Part of a small language model's weights.
Training: a variant of Adam for these matrices, 6954 steps.
MLP neurons of a small language model. Each row is named by its layer, matrix (up: input weights; down: output weights) and neuron, and shows model dimensions 80-175. Each number is 128 + 32 x the weight over its row's rms, rounded and kept within 0 to 255. Numbers have three digits each.
Before each neuron's rows, "fires on" lists the tokens most often at its 100 highest values on Wikipedia text that the model never trained on.

fires on: "s", " the", "ra", "l", "us"
L5.up1759:113196052110127090142135071149130153126116138061131105094158097082120124143093145122120146127130126166129106076097105135062117123138169139163131155119094141164136192094072126166155113101101116097092174170143063157100053124157177143171156195106166086151175163131131091157091157140146158111
L5.down1759:096133098160135143174127112137073133125097145162068161094096155132125154124140115126132156127144130162149134201130141142093170118167138143133130114083126165112088114103158151149115160089142125116180124057148148095131143104146111173142110089063096156111056115150140123167124095075130111138

fires on: "6", "5", "7", "y", "'", "ly"
L5.up3188:120120154081136171142176139183197115077099080163156165186142163158044140107143117138100129187085125217114129091158082140064128057102185123116117136111127130143142168103193101097122097162143136111051143111122094158175131076105130128075120141111134144175186093096099114174104082123156151134
L5.down3188:122141153096149136150123082158061158108152156098156113158101132127154155188136124132059185128167100100163137132119140102130171114135171120105158133093103168142158167129135119156125114158091134103152130153179175089134119127154092196130090153115168143138114085130147145141063138130119145197

fires on: "s", "6", "'", "5", "ir"
L5.up183:139084183052202152134173159119147126089117117106148154084164126132130103136158080108170063103165112131154125141121096132124103141092171124156135161124152116177102140136130122097142103100114072124156147124111123158155118085110144104130186087156130114112165073116105112175149111178125187096
L5.down183:135105128128122116178140141115108099112176105157154118105139151140104149175121077187172132118082167099136135095123140120165105130155067158138148105105140204168122093070171121133086141192079135189133135135167081146092175138143172159168146130157138148179128138111104120177135118092081217165

fires on: ")", "s", " to", "–", "}"
L5.up2014:161189143102164119082151189136125195135092106137094140141137148105113093103127144137119139135072179089108106138118090120062126104125095088153117154144120120158101189115109170175137094141171132174178132120111170153068146110075111151120190159102138119129100153087075181126109132163090125088
L5.down2014:164123116110151107145103140102144069079132095080195148114137111168068160122121110170108157066185187102127185118113150183124159126102134093170124115116088100114080119130098145079156086117157126096148127086125104117156152120148152109113070147131103114077138071142136141135133084099147165122

fires on: ",", "le", "-", "ro", " Re", "lo"
L5.up894:152130111135074107102151101151134109132120135141095115098120172092155169133178064135130165177122153151101118164152131089133110098155124142132141209076114147117134185059093162145124107117113126136115176106181174207077089119163156155136177178188144140122196102129105091138102094209132141108
L5.down894:128160121143177092197111178089165108140175089090128110154183081074096116070129155082107146157149142166132132094146123057096113073063106167151052123103096137138118072098145109092107088165079137160135119154125123143111152142108192138167156068076131164159104234126131104157209087109112129155

fires on: "g", "s", "x", " part", "j", "n"
L5.up2224:121172121126163174127115148162091162149144108168164150152143189123106099095146138185166118141208184128100073167133103142133141084119148124157117160119159087145053190118054099111113152115133147066132112189160133143166134119159174161122155156152124143131137182091109118140141130100161135116
L5.down2224:151131138106155092140124095149118146106073127140113073149141067124129124163157156150120125096121159192171179162137090080106159120094113170117089160129143093144136160115143164151093153117082096095095103108101087128120111109155128139102067132116173096109150144076145155128141139104126166121

fires on: ",", " and", ".", "g", "t", " long"
L5.up1945:153107079152107127096146123126216185126103085146114137133135144157126097153125115081138141094158125157133086065133067079159108127152129099100116085150156150149118158121089149084199142132135125129104138172212154149070118100140182112103201113119127137149143116128132152094089107102123135138
L5.down1945:141153149177168091140154196061129107106123162146139100152091085122127149112161210154110147187098146136089169146140137121116131113118135132136125139102121151153099119143118137152115157111096113146159145130102134097179123126150185151107117164196132090149068114151058164147135090121111061175

fires on: "\n", ")", "2", "F", "1"
L5.up2295:114170135111070169155125125107110148159088135133133131147165182123122125185197101180159132143125171072139189093104124150096123062101169150195130171065110158148108160150144085127134123126149145151123105150141104131111154157117111048146101093216118129132170094132123147089181133139150156148
L5.down2295:184136136162144151091140146088144108156123168090125140094116137168125116171119106070187151138104148160101091161043161079118115167075157133122099122113141087125086111073151111114145171119134127112136117179149130167114121150115112189082194166139125051164149116163139092156035131155138148105

fires on: "d", "k", "ed", "ro", "ing"
L5.up2881:166084109109183137148157115128169068071129162147192117065150157100077172076151156135121146114125182197108126062091091104056092102080162076157113116117075144158167087114149106127121146158155090139102140108092086118156134085116143164108133198131129117151128063059122163089096135149133144127
L5.down2881:095140111099132090184156189073191151071090162109133168071055209154076157160189118148113175157155172149113106147098138074150169149091158121135206118110135126170183138161138113145133104124126096099132128069123133151252095144149146125097188193131150153100081081129182079146084083131075134190

fires on: " and", "2", " ", "1", "3"
L5.up489:129119125168136209111104098099114110108116156103129158099175108123141107172128124233168123105129156098121089148137148114059105117072084082114099141110142127168134154093153099181187141126129170098074175175115140200142124132095153097166079122173147149096129115135166105135114074104148117131
L5.down489:217156124164131088087117132163149130164126143094075132128067098077174144141159096117124126103109109134080128121094068097182155117124153157155109173173158171195133121139100141037131107166127093177160140139136127169064133146171102123121207095109171115133168124106182120161160153163136209103

fires on: "\n", "-", "w", " of"
L5.up2691:182144095096112131147127122124131133102165133103113098163133137166154094152071116133142175142130184122095065142103111134146106133139070090079100105147196056129086134143143138117180143085092094122141143133134069141059052149120173187113087127128112118106086141074175138098116142223119080159
L5.down2691:058127140131149144089169153187133084111116140138125147124144165150124129145135119174127110137111049122109201108116121110127126138096103163152105136032113130122098121148086149139076045128125150102118114135133200148095128141102160123150108143146121131134141143122112153072143118130222091090

fires on: "."
L5.up545:120065090145113096106094113148131120129126113139117112142149122122108168136178135157048196116155182177125057120104129102156070134119124023160062100135161084122103150124107102123128121217088160142136149171157138107087108117123123110098175155115119143111162130076197102150066127141136074128
L5.down545:134120162127145139118086132111124117130137152122123091118128062078154095088167125162149082130089130124132139103117095078119058156120141153122124117142162124118126141139105149105158113128113112150132202194104160129157174123145104133093114085153149128130126099129131150122110105169222174123

fires on: ",", " (", " was", " the"
L5.up1985:127102116177064115167068121071077105164130131110191075069138126104121133097155120126178190111093204087084129149111136140144108102127119093120155087141155124156105064126144098115158085086119129168096195166157134149091100087150161072145120095179184138133161152151118124123170116064125084164
L5.down1985:111092127094034132119108110112062149107045200102147114100083102121176098112141105120129113141049116123136114190080120091129131166203141136110146138145133172078133187179181180169129043052149137153098131173189177134104114169083103138117151079111161143164124102133112175130120142135140078118

fires on: " ", "2", " I", " In", " con"
L5.up479:139118132163060126109156040176129104078103126134166131098171146143161169113149145083163111145116086126108078105094143154115147100115120187155149145149160117164107122093133128121104109172173089146103151037101119118097126184082098172122159109139157136135171124140136123138074107137156106102
L5.down479:160172168110127212119136131077189143187144157128155098144131158103121131124147107147103137161178100159144176188128152130141156113101085166094205175159082119105190105113132140157096075108116126135129169171130107139142195100137157078091141148108104127148158135100136105160131221073101154152

fires on: " ", "t"
L5.up1561:167184134132187091097099173099156107122181130145110079173140140127165128130120155148146176149140158137161095100121149140114111112121139170088172161158078074123099076063148077082157131161145111110087202140112117154130135143121114130156131118154112170123115083128139088144150125146148106129
L5.down1561:132099107115094155128151181141132120145148086096126083098161224162139130139114112150112122091129125164143074094114162089122173113204143092110133095087091155152134066111040156154145138197162140141120130114195200130125175116148157183146141147102133081117117162066166127239135165144140114136

fires on: ".", "A", " a"
L5.up782:148111157168092063110139094139150136130082164137088153113151108135143085138185120151117140157126168133135120081105114152161123089129123145154120116085157150176139141108157145111173094148116112154080176166177142104117070114117137160115182145155168142155189152145141121117104103122159130144
L5.down782:160083104143086112103108065129162115115173114086118090121142030120152131173126125045103110119138146112150095151162089161147123125118062078151148133107101139163154148132130151120162089126160098119115173124147148109142148122110092158142163138144131134117122095125134139108166134145166116104

fires on: " in", "3", "1", "5", "ho", " on"
L5.up2748:124149059115149125094149182137162124080145146103119172125124140233127140113151081161102121110174120099121113209141182158104145127119147150139108173093104117191172121104175061055083084119057157094103141075156199130116105122090114090136091160126158167165094107118095104130116103111150139155
L5.down2748:163140182118150105119129101100151134155161175171133117142126129064116157113106162116108132152190081148115127109134101148102123128202160147098146140093115174127170085156111151140106118134167118146080151119102227138123115113159143172086118115122136139103177122089181174163143107112159131165

fires on: " |", "0", " ", "–", " of"
L5.up2695:124123119158104102110037118110141126126033115104129136127120116142130219063139103132088148157121099134112105081104120121082091123091100195057125098149095126119143110110097112133076144181120088127068156098107163143114128076096116106129123110159113128110110123142143129131121134092080119102
L5.down2695:121095091145142096114149163126106159100144150141128155058138191158113106145136154135117105090050124147131082145120145067160209175108182125127176082154126211168126118133161136127143102201144139125144128107114119109201147176129161167151127100125096099137124109102107121108142179140091147106

fires on: "s", "l", "r", "m"
L5.up1111:199136128143177177124125150212117123186120073129080097103149173119150170103144138080156161081158110111123127125140152151087170057084165106146144128082150070114109106123128132109195117201152132139081099110115131116144106157111137129112186166173115190111134136093102155114111096061152159121
L5.down1111:088131168123203237168129144164117128133194130169147114209083000150100177109147123162142104106135186113132171238150150081131066123116064083130050150191134108167089078116109125132152147103120114073128131096090112153095138122126136134151138061159096149097113151104103091105120173113144097138

fires on: ",", " is", " was", " called", " as"
L5.up1203:176144135096127127094143100124151156163095130120138088179083141117124150163182135131098181102135179136078101127105130110159183128068098170140134128098102118103136052134123166122111140136120006135149122093114137215132150154152161101136124137098187142132133067114155146149142158143122098135
L5.down1203:099130099157160139115156109104082132128167157173177059106083105154112086128137178145180128062134171136170118120151161119134141100104084097064134075167143104122143113130139127136124173128095176115102125096153138144162156134112092073126128150081121065153139133132109160147126139150151121140

fires on: " |", "ca", " ", "po"
L5.up661:162111089168124134074080139102147176110145083138086102134164145136147147149101148111148131158122110093170151108089131120146078070140071135136110091125131142154124098083116132146209140168156104129129086082105134120109045180060150208096127168155114131170106161064204134121109055135145089125
L5.down661:116170168102107151078137159151127075122139088082129085132133093180176147206119217149119103112095146089100143124078110095193176150151135160094139127120128156110083144089117145126117163104122118131130145165115164108096146128108133124110145126114123160093094075188048113127140095144132071180

fires on: "9", "1", "8", " ", "lu", " of"
L5.up1498:168138076185106125117117086051135158074161111156133102119160157117118155077144109131149145099126141114112072092127100150177144101156087125096144144173186092140116071140177050055125130084106075074112135122118128081137104128108087116140088101144156106084154116115146146122168084099159101145
L5.down1498:112163125150152124105118121116161062108146137076127111133130176197164061082147104153158151142151155077145082124053113055100123173160149112131088115061120128112128101150133125157163186106177152124152090190143086120137111131152160108155148135105147151141150089156130152146149123161141115132

fires on: " the", ":", " and", "|", ",", " in"
L5.up1683:096152110126133068126112128105175078096074078091097130115112121179117092132132098115151146102125163114156090088155074139103067119069121136142117124067119144159104148156120138088154081111133147111148169128104155176136097082043144091122154144137075153132144125132171146093090125174212129127
L5.down1683:110156129112108116075137098115121147147154112155149109124139110105075146159186117100091136144146139165137135170094156108114132095179163105126085114145111157069131185131146078174144139128127125112152188157149153131083153188151133144168100114077144135158115152166107168139119134091142135167

fires on: "s"
L5.up2910:132143097146119119137093165048141164133168144187129103140141178164128090139142121126134106121163177126154159094085157094116086067142136114174111097139163097132169108082134140102198149175213158139147124104113080074069133130156196135165179110181070134140209132128042139129144098101116103117
L5.down2910:118167166111141110131047119164070151130152193130110103138097168167111126127134124055092076151128086119138183112098148056112153108117107173076192111152149093141128169121112163147136125107126154090122124178112064110164110169127093141127088097110104106169090147138100139119150103093120192113

fires on: "s", "er", "ly", " |", "A"
L5.up2273:122081103060108120166136130084109144148140115171178113138150144142072137131104108131219116184050115086204143081081150130072081132140098139124094150075119142142145124142162113142148095149152111130113133077138092132128099120127116108156129136135139181147147158100139173145102122149093172115
L5.down2273:174169140161085097106110163074155121116136107157134126143126111093195163139149129084152102130082130126194145118149076119102148172122077153102119151116159220119110149128086080098086172096116118120160098088079127062128099115125185116079114142098095143168162108112080131145189107130122169164

fires on: " |", "ed", "m", "re", "ol", " of"
L5.up2127:149085092158142157122075119085084167182158132131115151128202127134155127143145113095125141156131156159091133124090138150115099124134088129173104092103126130129161118164153143096122130163099064088170144110137102160126066117120150068167139120163174106112090137175177179116164164080116149126
L5.down2127:152071103140069108105195170143106135123109148134179126092103073165166137168120125165095125184121154109145176145146154218136149139085165159173129099165114111110098109130109150097069143107193133193133109065130066104100154107145157142124064141109106104084148124079125112130144098137113138116

fires on: " in", "\n", " In", "9", "0", " of"
L5.up2038:126146154065102089111104148138112182124154092171181137123118128083109109162121099137118134172109128115138108133113101182145139086138157167103127145145154121149118092204141175021154145108121088066122151110113114137127134136111116109162154121172175071201155122131165119097149147136110082171
L5.down2038:119122178140071158137122147155098122059151132037155112114129066107110104140160171124100118108150120115124121153082082158119159097102120093130117154162157173121147137123083093098141144136132182199139136132149135108131172154164155138116135124107143177144112149120172119150129127187087084135

fires on: " and", "1", "3", " to", "|", "2"
L5.up2738:167118158163087122182121144082138121112145088121123103148091105113165078073146132192137173087161135130117121180189121078185076104116115166110071180106152134148104070097184149148103152120155124155131166146118079143103119128098123098127143171159076099130135079143072156180140099124145144108
L5.down2738:098054074101119117140025085122106154103063192144122084087133165081170103098190102149135114126153196098122137147149159078067180093145067130093167114147136109156144109190125120118123133139134143108090094109158125086209168144125081125152118167121134128168097156148104164098130146118114151190

fires on: " of", " by", " women", " which", " young", "i"
L5.up2207:155104128112141135170122152139139097141140090099105120071105131118192112130132146178143178150141127055174115142104086129172096125112115142121098120126147162179107114184173115166109121092100126081133139104139120098106125200128152164115143125128146144156149019132110143142106097181124117130
L5.down2207:171140137090114169167093170112137124106163119153126120122148063098139155110163125110162108149160132111158140137112176042108095144080090116177117105156138147198177160169158182086150080194107110095148119145099120032102138132150121140111123112092136104119167136117116134121107100113104128148

fires on: "s", "w", "r", "k", "v", "6"
L5.up1717:205176123153187157106122137149102145142129153146132115085225181154165122127110130132165187077148165100146095182095121190112116055077123099140119087147093087127100089117114165111164112224142128052136103126150196171107164109086105080096173142119115154126113135088139126167051106153102133167
L5.down1717:092131148085134129114078106163154104186110152157183099159155116118184117105114160082130088140134212082172184162128091116146166136144106092131168119143102134152065148138099156100196125080112065113098135082106108153139128098129089117125164070126113097139116090085135113125071125145181136151

fires on: "y", "na", "s", " a", " St"
L5.up924:175134085081129144118064128108134091089093120135116145068118114171106135084140141108136169098107192086114126153084071131152128129107110082125091094173109129102134096108136095100151148138162132077109126135119129109078135153074108172148125187208121078183092104111138178134139140132141055130
L5.down924:116171114143124157128122112167095109104172099174129111125135207128132128094141153066107122150172149118126180117063112082116121116139094097140202175107127101157130145087095138129104186113140143088159087109099086117086105138133125157187096121100102160098099130155112111076142113109137125157

fires on: " for", " the", " a", " ("
L5.up1627:116158113100159097096125147168130129130168132124137156070115127190094140144124097149135084127173119173149137179165101134079131112073114166121137108080139085141093114078162106134096057131071126059136182134109140156123112121143142127093091152148127074150105122100148098128110099147212118107
L5.down1627:120176165173122126091116150107114119120111156136104233131088120153149204138096165189140109116171137087124091137161135071082098134149144065103121163100081126179124121099069173139108134127157126116100160107133140171119140131128143182147134160158142118101116131147123073165097129123164103138

fires on: "s", " known", "ly", "ma", "g", "8"
L5.up2626:185129126082142194097097094128106154130163129217126086113096179133098151100169136139111153121144147143098078093142119109140144118149102126204138097156162093055141119130128173142122124104126167095132108092154127167154151102148167136113140070110078139102135130079114126157156130129107102124
L5.down2626:150137148097048099120157129165121115140135094111142085109136133132141122099142144171168136164168140122151165131110115155071170120140153167101100000167112147161199160082118158087149050109121107191121113126127099127096098072173121125148141132135157139153183083127098128117082141180120136126

fires on: " and", ",", "t", ")"
L5.up1637:172145030120187080126137125158129081066152105139151067116118105062063162099168121142164176122139091106115082107135094129122121090130139154120162174045116121116159172141137157128112189088163135094104153069163096144098170124184094127184123174101115132138120132183092153115176123049154124151
L5.down1637:118167121130080137175123178119141125089088117150152156154135127123058146092121202098157086126138129150111160173202134087216064125131132153160110163115146169118172118087060111192117137116183075106120124108148189067090158092131125163094055132120077148125116074151178116135102110124128117093

fires on: " to", "ph", ":", " for", " by", ","
L5.up2967:171141103144128153110110126084166076120166100100126119175125128147135097131125086132198138167173115130128120138173076087155109099081130116132090084092154067114156119061178138144112156061107148092165167180139157113135135124014126060077210103110131100168129117123119123148136164127155150140
L5.down2967:150138109124136092126134166172168153086122187147129132164131152149166150204121103136054093150135109112129173086100146140122119154117171188151155146139119131102117169151081149086130071133144143131116124163139130080105168121091139168148140098122107133102111147092126109116095095124159105152

fires on: " ", "lu", "g"
L5.up3168:099141103189108170143117112096086073147133132121196087137147114075126138129151159132148069105133120093130109041140102146143152137143129104124139131132198129142113114123131106097122125116082142129127101160108180131171129184152153133127145080146151108145134144096138164129143128143184140023
L5.down3168:110140141062138107122128138136122127131128161089129128197136191149161152158106171146096118116132056098085156192101145108115197121164064155168189173078091117186134161127110093178196113119105129194116127121161149152118151161136103110159121138125149150123080155172115163109116126133101131084

fires on: ","
L5.up1831:115138147073105073171117129094172138154068074083113128051094125091114159086120157097166145102161101146141104091088070129137122108118068149160131122099176083098176098158097118117124054125124068144167194087116155144085172134061094146134116099136182073135104078122120125132160107136138170143
L5.down1831:126130172112158144119181089115119146121084151178071110173136155154145100155117220089102164089084136086148106130130139127083154086103130151152128146037087123135111081097110158107059091124182134121140179161150173137128124126132150072118139141147141110160088108197156136168199132111189142131

fires on: " of", "|"
L5.up1949:184144148166190120114063165115114193124148065154150101160165124119094080165131100119146158163088113154106130125102109114176067112105140108114114074123105115176121086154068123162145076176097093100131179094143146124180101160082092103155121135103158119163193087186113191149143137136156090132
L5.down1949:196145211170143155169130156032070094082179158168144115108113061140154124094097101129161092182146165140116140167166137158132070135102099115173105140144103090137166075177120137164161115198139121118103181096122124165190159027160084184138149105112117179117106119165175149152145157146170096099

fires on: ",", "s", "'", " and", " as"
L5.up3113:132076158107133132146110144117144124106108103207128116130090116146095134138122103184089115167135164093114113132100131098197124111072107153124093124105122116176118111135127148099144151117114134095129194177086099120117071126118110097132134149127133128165146063069116137150129105131145193126
L5.down3113:111117144138081157126063148134095118159170116094096123162117152094108132166147182120135119158202104141164160125110085083112159091164115185070166118152166138131172128155116091119112112153100108105115133134124090135122136112169141109184113091120090109159175135040106129177135163137132197155

fires on: "g", "0", " most", " to", " there", " not"
L5.up594:145077132104083161100117082085117137145096136141082155179129148139175163123175146159124094146102103092050096114111156107057149095066088084177147157160140133155175145148147077070141133159139097117060131137106114117086124135147113174122140162147101144125107152122173164111119126120098127128
L5.down594:149186127119087127143096146095109158156126177103142087114149157120133107138143146109101169027172119146112152102158081151196128142153152136127160088133179149107074104192127100126121147088122103134108161157150128116152112137149100116125096105169116125079111120156137105117121116124142128127

fires on: ",", ")", "),", " as", " for"
L5.up2935:200144115151101126154153103134164156086096104111120146129172075111149114149156120154124175134128161075169103124106113129126090081104131092150136117071087097165174119094100139127120102142159102149129214128091121211140052107081157136176146119107110115154183146124149146124138123122129181138
L5.down2935:137140149176098093117101117171150127157110148117120101105126100098111159070152107123093139138157106092153172163204118042135103137111063189171067181160087148100126167118097095177128125108087093160116188136130171150095061117084175127110065145170170106069074118107161132146126105139127115146

fires on: ":", "al", " for", "of", "y", " ["
L5.up2177:116168168136098129109111160129105118093199134093074062095138100134109096195129108122167099097115157138172090094153094155157107114093099141138089050141122129114135101107132162140177112086129117086125167103109100093093083119096131054151108111097109101232160167099117140118098062208166124106
L5.down2177:104104182123088138096146108165166089106128097147165126154149053189188134135169146210106105113147124142088067046151165133139092101160182133159132187064139082149099136128155156134107156141180149123128137110080148134138172150131102144133151164091130168099102098154075165120113120113142155127

fires on: " of", ":", "5", " on"
L5.up73:135128159155181088070153111127151089129113073176115045149166126137145109181136118130137128157085126116137180114140104133149117126065185159128118093114098156133148106119107085099163131124140108106098141123153144155162016192132137113147122102145194140108117160078148100168088111136167163103
L5.down73:133138095149088129137141113100111163143129103165187159117136106104159109143120115133134147124099159095094121140101089125103063155138128091149062155092156152125110115131129144111115197077167152135137126060104097125158172061084087132088079113147099131148112102110134099096053156187157087171

fires on: ".", " =", ")", " (", " the"
L5.up358:142149108131134124118102160121174131111129116159143102163120130157121111114175098130104165127140143101121135080082090147116138069092113155168103213119095087168093100114124087126212103075059091065098176131124152105097095153143090102139150152148162125149158146109183152167174127059165086151
L5.down358:088139086080140159170148103132078112154139132106139147162105028136108173135167121147119156113115147081120160160074134026127094118123134075127107127153125165140028114111126170109081158170135111036141144124178108197126070146099151160106173134177086153141088096129094137213069119145095144102

fires on: "'", "s", ",", "-", "\n", " |"
L5.up2566:191107147078150172110109128141134110147149152211183068175080125074166109175161142129152129076113114111145160145141076082147080108107119189180062083131144079105123117132157165102114122118169087087191148120082086181110056134159137189081108129130142121130182139107164172168112122123113053122
L5.down2566:077084133092108148037121141154153115148128129076125123096117161163155204125172125130157100125076101146118178174135151098127176125128129119116166139106097128161119131156113147180075137148143141114124134111122154137105206128170087111124212171122114177134103104148130136086088133161115123169

fires on: ",", " ", "),", " also", " not"
L5.up597:127195126152122122156126130149081120083141100141186037137133104118111096127094138114124172101107114129116110100121136135127100140062108200107138110130146148152130089109107113146143127153166087128131138204189119100153144147195140094121108181132081127119154139152109142093100135117145151072
L5.down597:115135137094154089153117069156049138138093160160182192119107141155068149116173161103072155177173097092113181147107136032076234112126128117173225138091097114155124121144114170146128166128082147118121153204123114135099121206161138190130149108136205129088093142105149127111187100137097115121

fires on: " and", " con", "in", " to", "val", "ic"
L5.up1206:196115092147140136097105104135119131124133103120163103132118132075081126085118101175091146110099108157133131081160133137119107119141113146112101109122123102128177120073171140098117110133119141140165134127140141119127153122037164152104134176119112186088090089085141169147071104079117134103
L5.down1206:152083134141224180159123144126173127110115101166156147116074151171149080117178091100117118117090179159182127137114161122111137149127108155136119113116161172125155121152155163021193137116118127087140104133130110096139141142166093088142136060127102114135111128127138153173151117075140119181

fires on: ":", " Li", " La", "|", "ga", " has"
L5.up1691:135084143134120115100096101089136177152104119135169097144158154144194090123088153178172111136137129179185099059122046133135134090145121123122146102076109133143205145133126126117111106162159125104158164100123073100123151142080107135118107135142150110215125105165182101132097135099169119088
L5.down1691:110141103154150126197130127099100169163127127127145083131119027064146086154145118091090115122163171127176020139113162118095123123095109119154080111165091134120106150113118102164107100152131138101138115180088136109090114136143140134092102145107071140034109115100139164122135130118112127068

fires on: "s", "ing"
L5.up2311:158141126110178185054173164150120126124120094122191094117162122162108135155144119091129124203153180162082131097071081116061087127100103099150109101160160098132174194103145145082191071158204117100120110146111101182130110165105164071142144144137126194177163110083076095167120051129098136136
L5.down2311:124156108150169123135152109119059153096071133152113136190073213100113169112135159094134138174114143130166166148101110091127140104161113153127164168087133089125104113138118129111138195156182114147158144082065070128115195150140130127100114186113087123123095145152110105135172141109142166159

fires on: " a", "na", "ma", "s", "no", "da"
L5.up2945:184141087060119093105123054175091148142129122159169131074158199166175156082156167149160166152156170136133029144195147120188114106147092121118136186110176136147111069161153156149144074099146143080140119098172127105094096102092132087218184108143105101100118125099120103128131158115145125089
L5.down2945:142102141130088096145172076117213109083082081114072091144098070161145129141137127124101125122080114081081138159102086047146121142080076123138095141107130153121167100157126135148113122123133127111090113135107127120184156095119147127113142137107140138190153148142111161152108180081118139019

fires on: "-", " was", "'", "ly", " ("
L5.up1880:153140077063155160107125098120132175126116091133117105109103126165128141175129082138167150161161131202138166104133156119150077137118049139089108158125181165117170105133130165113119058142134061096109143146146098153089106118104115178089123168181126137160139123148177111179116091178136066113
L5.down1880:166127170120148177155110158154121089091064146096101094101079180118144099098127097152131149157156160147052169155166130048114141114095188139174172136093140118124086081097101115139170190140096142158141122151135115107122165114163158154142137106095137122131111119062117135103083101064064059080

fires on: " his", "\n", " the", " her", "'", " was"
L5.up1189:164154080151052128103092128139115115141056111181124075112108144102137122156131114102106164092152192168148135107138097139102161104150115144121105123109155115114143122135157179059156148122064092100154134174138115149072142161166106158138176114098091107161146115097092127103117147138110092149
L5.down1189:127078135094111087123164073160180088113108117137109112122103147188116200133083127173119160126116079093105092145110185061141133141083142121122173041091118125144182099062100050192117118060146155086184183170045170170119126156095114064138083135128122150124130101063196123129113097136146110098

fires on: ".", " ", ","
L5.up1760:154133156124111122097064165138210079140111158151124125123158136083131107157116165084095159166159116140155100159078166096130124131127156091115153162178080132135089090161148080152150145182098130187136125141167196189087119116123065147097193140092176156136132120091160092110099151152108122110
L5.down1760:088125111109100139106122115121130114105117112142105109127140076121146126162137135146134143110119138170081103113151135083133104124158093071134161144088140096131121113085135153086134136116153108103092140110147104142115156125135146123154118087131142113117120098062097143173145107109095084115

fires on: "2", "9", " born", "or", " En"
L5.up766:128166114135192131100124120118103138110111192099114140165116184095142085062147074137129138123180167190132065120128097140063143105089138142144143129070160118133165132068153137125147137093109068108118103171088098146135142183098169149154078170133090149153084144077099121162177161201081147097
L5.down766:205099153165141143081139174159062081137121142092117106146091089138122116091124133138175143121133094098123083080146087064157067143138081136111106182137058157116208075112120116137152157131115109103114087110175135111112156148120137114144137176114151110139215099100124128152160155142108193172

fires on: "\n", " the", " (", "2", " January"
L5.up631:121150098122074148148091086113109142104059145144110153157066142095133063128116149064076168137105155150122103155127096134131083105165106128141122149155120124132135126129176132127141095137105154146107177171090146142109081177073138165118171134103163197188129211102154113085101093107151033146
L5.down631:092097153093095076096107065141151123136155175152130124146091095144107166174103154189157124181114134100140050133143117100129107182105122181130156129089118168103196169151100144205152087047083135144149173075095086104129128144100151143078115142150123164170141131088116084148100124154105154143

fires on: " |", " (", " in", " ", "|"
L5.up2453:155125150123095139145139228065136197091055124169091134138148145154141104180177110115134151152137186106112164123071114132124094127147120162123078151147143098135139110105118133121187155117095111133179186124129122100107100191146153163138110193118139140153090117115156177115089130122134083107
L5.down2453:133116074134135123103126126189135143170177103143167091102107131139116117094117123118158119056144090078123144127141098118169037151101127099167159028179158125122166144121115119139083127150135099148091118167072086097156136144186115102148113113172154155080153122113135077114141096123128186114

fires on: ",", "ly", " even"
L5.up68:176120131148157147144116126162113166186088155120117123114136131072179145172137154068119168170143150080134033119140123146154096121125105153149103135114122114055143076112126202131084062123162067147096147136178114255120092112093144140114131156153122085112190130114170104157164101116145140154
L5.down68:131138152097142093179111152134059155110079127111130148096073083121167116103169176118135120064064138203123165120146165045082113107126096118140092171083086093095085173135093150140095136130107140173108167148115138127154128157148140127094126088127182172078099178115129144140179126083186195152